{
  "activation": "gelu",
  "init_std_o": 0.00539,
  "init_out_by_depth": true,
  "doc_mask": true,
  "dataset": "wikipedia_en"
}
MLP neurons of a small language model. Each row is named by its layer, matrix (down: output weights) and neuron, and shows model dimensions 0-169. Each number is 128 + 24 x the weight over its row's rms, rounded and kept within 0 to 255. Numbers have three digits each.
A block is one neuron, or neurons of one layer that tend to fire together. After each block is what it responds to, as a language model described it from the Wikipedia text at the highest values.

L8.down82:096090116144153160129134098131179115129191132114106090147159110106109136143132108132143129167153128132164095147139129095145115099158164072138119106108142111141161132117106113160106117096143105116090142128163107086155101196126103145166166103109148098127166116079113083159120124122109106162131138117130060084137082127081139119114132086130136153156171118161139110112164113101149095144173132118118099113120132128111164115128121098091130162153108111119128181146146098121165135132105159151146110083136167122103115107
L8.down245:120125113129102192082078116118219138140159137143126137127153112135164086135144131096130104119125114052078171135118138102114155106153164099144121119155107070095149125083127102130155135113147153102142128128128156167134106103103136101160094133144137103172131107120135156106124156132129145109133113118123085109132107060132111161132122116143075124129128107180105124152146133131132115151141149123135134130135105151106119120173132105082129117119125153100138152095123135126122161113123160128104133114171119124080098133
L8.down615:096103134140107131094107131133167090120165099146106128120157120128138118144155115153104096127142100091139149116186148104107158128178144149146143168132089123122131128126104119152136130111105107148109126139122146148103098160146121118129105153130132122128155139110154184144146104092151125126122169127119135113110165090094147181112166103124111129111143124158120136120111159109090150147114119115129104159101128138135148136132164108130114158117182134107122186101140061136150123140120134127091133149131151131092079132
L8.down1176:107090107114117145107119125155166089095177102138112110128150132160144133113178128116121147117160127133113139142127147115149151103136087165126105140119139125087182144121124164144091094113139121104106142143092088126145104117112154111129126116101152123117135142141146174109137110160130120127104139150168143105138121086100156147120097122128124151118129121133129196131148153140092106088143099090070144110147161110087137123099110112100136138091124106085120136135100098166152151131129141124085084118125129108142070177
Pre-verb slot

L7.down808:132087131219114145109127159103148094129128127122148142129129150156125089076117136163123100102123114193111100124167089128135108149148128151149098103118085106173125144103113142146170094082149123137115151143155124126110110107122164166081123109098100156128136099140100101122143137141124147149133116155160150118136120161170168171109129096113134096124118181057109165097115122160139112144117128087094160138097094125116096178115090105145102119156107139136144135155175117121156138132138109107125137130118138121087119122
L7.down1170:109126134142094128083118106152148130118179131132135122137175136161142129129119123176187128102115133109129136104116125096144094087104146143103143119112137131124085156133102142110129142144148146125130112141112121129123134103114092106138165115124114139103157144163180118088131163117138144148116085139158135130132116111150115150135128134149142095121187154103106151137140128175154150098149117094091150120143136138130124113104115121117118142138122152146136129146124162137145120152136161138108117121128141114113076110
L7.down1834:131141157098107142074152145120130124131107139112141158112083137147115129123111136114148106150147163142092091117183126123161168141125132112141155088130143091165157112132148122094120159167159130114136090084103122128133116106114125180109127131161150102182156127170087124110060165159141084147105115115164130123140092149148125131144124130100112122130104166114098104152132177137143063149140114179104136145134096117110144120130147130142109127113146100131140149126187096148153136154145114130109112135116152158117128122
L7.down2326:150084088183155165143061123072112138144091154128119173143132159151135099146156135112134150112094114115104108107143112123150163159127127146083113113131110165137124132164126123135147150101098117122086125119157128151092087117110173145158129159124127142151124109119148114142147157128140136158127101093120118154173101139153133150155122131121100073104101114119136116077098106151127119151086103121111160121154075135134121120113147125125148115133138095157120113142139146170112191122147157160135115126102130154132167100
Mid-word technical fragments

L3.down1459:122113156110122123139136108118151145136163136115092117138121108094146161130119131088126123149102135127104119139106143158093098128094148112115128123150154064105145144120095131095175166148117121151128109148138161154126100135179121134120128124170139088143079122154095150090154148106111196135146128135142120119118155151110121137124158136110101110099117150151113146122124083121106156141101120163144107113149148105155114149109101164066128081102143117110074064131064076114143084075166115132122130117127180134131089138
Coordinators joining noun phrases

L3.down642:111114124126161110128085120103126104145185125086160106155136141124124082115100106071122123140108139140118164125145137114123144120119096100161138100124118110129131119141158117125161117119116119109163154129092154137145134101103136099159145129134127106132100109148107168168124138125149086075080119128134098112125164128107112114194129146137118169132115110150119156093161125140127084135152125119099093094148136102122135140142134108112112122137178137092107124094116114102138129088105112152111138129080121161106115099
Pre-verb infinitive and modal slot

L7.down387:105162147089150119083084108151111138130128139108123143128122180150078109149088154063074117142126125093181154135135158125145114120131125094165111093104137146105124133123125092145140094107126175149151091118101164101173114112115143157179180115120124050143128108141160098094120106109121105104125119132089085135147167132129146136086173113102124139102151094133150145136130167126096140142120149162125132127078124123147089154074132129127135156145165146067111126162151115105126097119163151138118139095149132137161136185
L7.down1203:092106115134184097136140111133144147135127127138130122156144148114102148097162117069136100093139116098219128130148091151170111123125150123143121119123119121071142120123118109121107094090130113133099102133167136062125118144174137136134114126150140109130125122167108137134127144130127078174126128127178098083132127156103096166142151122173123133137168117123078158154144105116130066114138128138154150159134151097094114137159148113074148122141111136121157112122111107132110133128146098095136149131127133128137118140
L7.down1830:143150133098120092077156117150118129153113092100145120105149152102103104118148117121107157114111138135166097128126160141110126102160143153148110113133124146112116127100116115140138138107130110127133159103093167167155150152128126090114123165172098126129152122148156119085125108154146125076119108108092098079149115155131149082111105126115179071144151113121127134145104099100131138144172177130142128106144145114134102114128124080090122145116095166166135119151135145094149126100188104117154103141141116096134114126
L7.down2066:140126153159133136140167112108093169162096137127153115153141155115132171106105161084136122122156158101123104145105133125134180106121147146163120122144141087074091116126140114149124123135139155162118128088092137101129113131143132121118114090114144136098119107162107131095099184105103152108166116135131078147096120153161078123086125152140146121134109169162106154138131122165160135132122178145137122167118149154131093197118124134114140091100133121066169135119156145088117135142126131093138113087119121097155109143
Noun-phrase openers and year digits

L7.down258:154121119153156137137124126141175078115137154120077120163132117113118162129098168090122160141117113147122119094133110115163115127169133122165140133125076155148167111068149119146117107108167124135127104155141138155125135125146089071136126133105114133131122080158128119141120132135139102148145143102128091138110161155110119160136066177112143183105138097152085110147140114159158132145169154139115156115124119137134151150112124171110141129152143103134149127129146068108126093107087136131078131144106097141119120123
L7.down292:129087126120192137154089115113184097112135115109123126167121168134104138128160131128139162114138139106086153118113117118100122116124153100147096099138123151155119111083143114101103097123127101099148083165126092118153094083179125137128116175103124108122100109090160133107153131122120127136109117109093150122109126141121146150161113122138116153134153149119104133181128097117113101098115108123146117101111199143123152140142135127104151130131117126126144135162154097094149150068104115129100112128125133133124132097
L7.down956:154121144154165146079121106124147148128171165120086146151146126153084134145123133085110132148120144147066131135098142123123168129143110106097117119156128140101140198118123107099107127145130106115101132108126125116139112103131122101137108141143131082115136106085123148140087143155126132153100166150140123126172132129138158223124101113129127146119154114137084098097172109152111077116133134081135108151166105142086172141123130140105156088117132126096127144138117144122120142139144120134125131150096125134087069100
L7.down1734:153104114116144124110078117106163102165175102134114145141124156149092069114161107133157104162113130091075138124131132107160124134129103124096138129177115134101115151112103131112108143077118132101109153138157097120152085144125149099150107131080133105097168126118136138142127144133123111104120165154131109086117139116084129171191124118142112158129148116128122126074148125129121107120121145105136120121139160087065107122099147109129172138090152171120093151122143170079123145131132152130111117148112146099075120152
Before a bare verb

L8.down558:143145138136149135124124128081109138128127105119063154114074126132121194084135113076155060083124131072144150097125131087096114113175130151149084125147113134106115094126110100126137114113140139100120097156104159105142087121101109142129132099127130100118137115146104114146118117159093141160145136147120096108157115137123138123137149135150123105136129128134169119132130114130144098103140140129154115138116103120159110130106174121123096122100143175141182141122189144109144160126140127133121134172115149081166122109
L8.down810:132146108137174150142120132160138101095155108118139128158145119112150123100143125124128116121154150132175126163131113119159130147106118131120135126131088107113096125127164122160101120094111111142127092131094137121127123129153108138128130088083161118150135123101117150181156186136116107149164116106132130116161145114103163134111147119149115113095164143147140126141130105138084152116116148145107152145098183116151143117125142137106149139120111086087142149090117119116144136151138104090177143117147120112195113132
L8.down1200:096094099140166163143148128127103079133088158142123178103141179150185118136137119090143096111142153132150157084090143112107107120150133138124091121145100121135159178128124124143100132106129135099112093135114140094124134119120119120127120174152139148099091110124174145112098149149115134126117167121107129173084118172139136164125164169120111130133146139124109133106103150112116086147133180148108124142109141135128139112113101152141107131123098119117139112129081108114140156157166140083144136171135129132167148132
L8.down2091:127146120108164116100126116138090119124162162115141127163159168136108113090099108188109111086117131125104130142142123102078076135092156120097128108137142156138132135145104123136153179164124101116087150093105156136154092087122118143121120129151151097156107101125149126165157150126116126157110138114180138117148101150130126138081071109123160123142164129112102129087139076089144144107126101087150107157124148123134120135150144095094076135107119167136108126137104122122127133071131119092127118105122142145106150133
Career-achievement determiners

L8.down1747:102101111153126085075126123071123117137116113126115136141098145114131094120157132155172111131100099123079176130127097142123084148097102146104155113123148151145114139173112138104147194184144161152119121124141126147165098111128130096071114158093094145116147100107142133153116143079105172172166123173144129102145139153121180143089105139110130113136156123126128092118134117112122146111120110066108184092132140143129166113126134130145181108134138117172141139116113153117127153120163175157127135128107145122130161133
L8.down2219:132197116187132120109103118153096158144127118153151130146096151153126081097136149131170084116113170121117135144151158144129108120124142090113053165117098128147153122109142132115158137070127116133115123194119128087121116194140066149116168146079142125099160115148123116110105135165134152128103150129126123130137126133157114109120096114122184099145107150092131142130130134153109137098108114070077148106105152078134096101110120126133182118150138137133143168131167150096140133133104166134144113116105140102152123114
L8.down2399:140131204133130119132135107105125141109121080095125115169129109124118138116108127099127152089160118135123149108102129099122152104151173145128154138148103147126108132128133112140098136145119152099131143127126133139116111109165104146096129108146091182105147135114121121107099095112152114173124105097151133136127066132138121116098142148170118090129146171136142178109132146110150167099154136149145114107134153188112123129081130174134157104120155086112123118108128114123115103131116130105172084081147096146091094172
L8.down2416:146156139153161096091095081100108138139127143108093131149137145131138120136153108103124109116150154152122093144167100135163137122131135156107154118120143112130145117103124133123155081137146128163137134185119122109133087158163152127123127154115133138141122084087080145131153135113126135129150142128069108190125117120149142167128087101172117092122135150162109110112136104152096123137190139115127131129147080124169170135131099174115144130164116118102164118130131126138077115123135162092159121117156108166129125142
Chemical name fragments

L3.down635:132124139168121168110158102104152154113131143102141096084168154131108081130102131149129144131122151109108163083099104163140130094151123159125109120142133083144085109157127159114151119123132150126127134151134157157092134101134165128143147129122151143125122076128113147155115176164107151136133148162113147148135112157149120164128148118156083128132140131150165124131127156158158157104065106086148130101194150100119150137084157121097101117142099132124112140177138101149118085107125147092103150104109121118107125104
Chemical word pieces, digits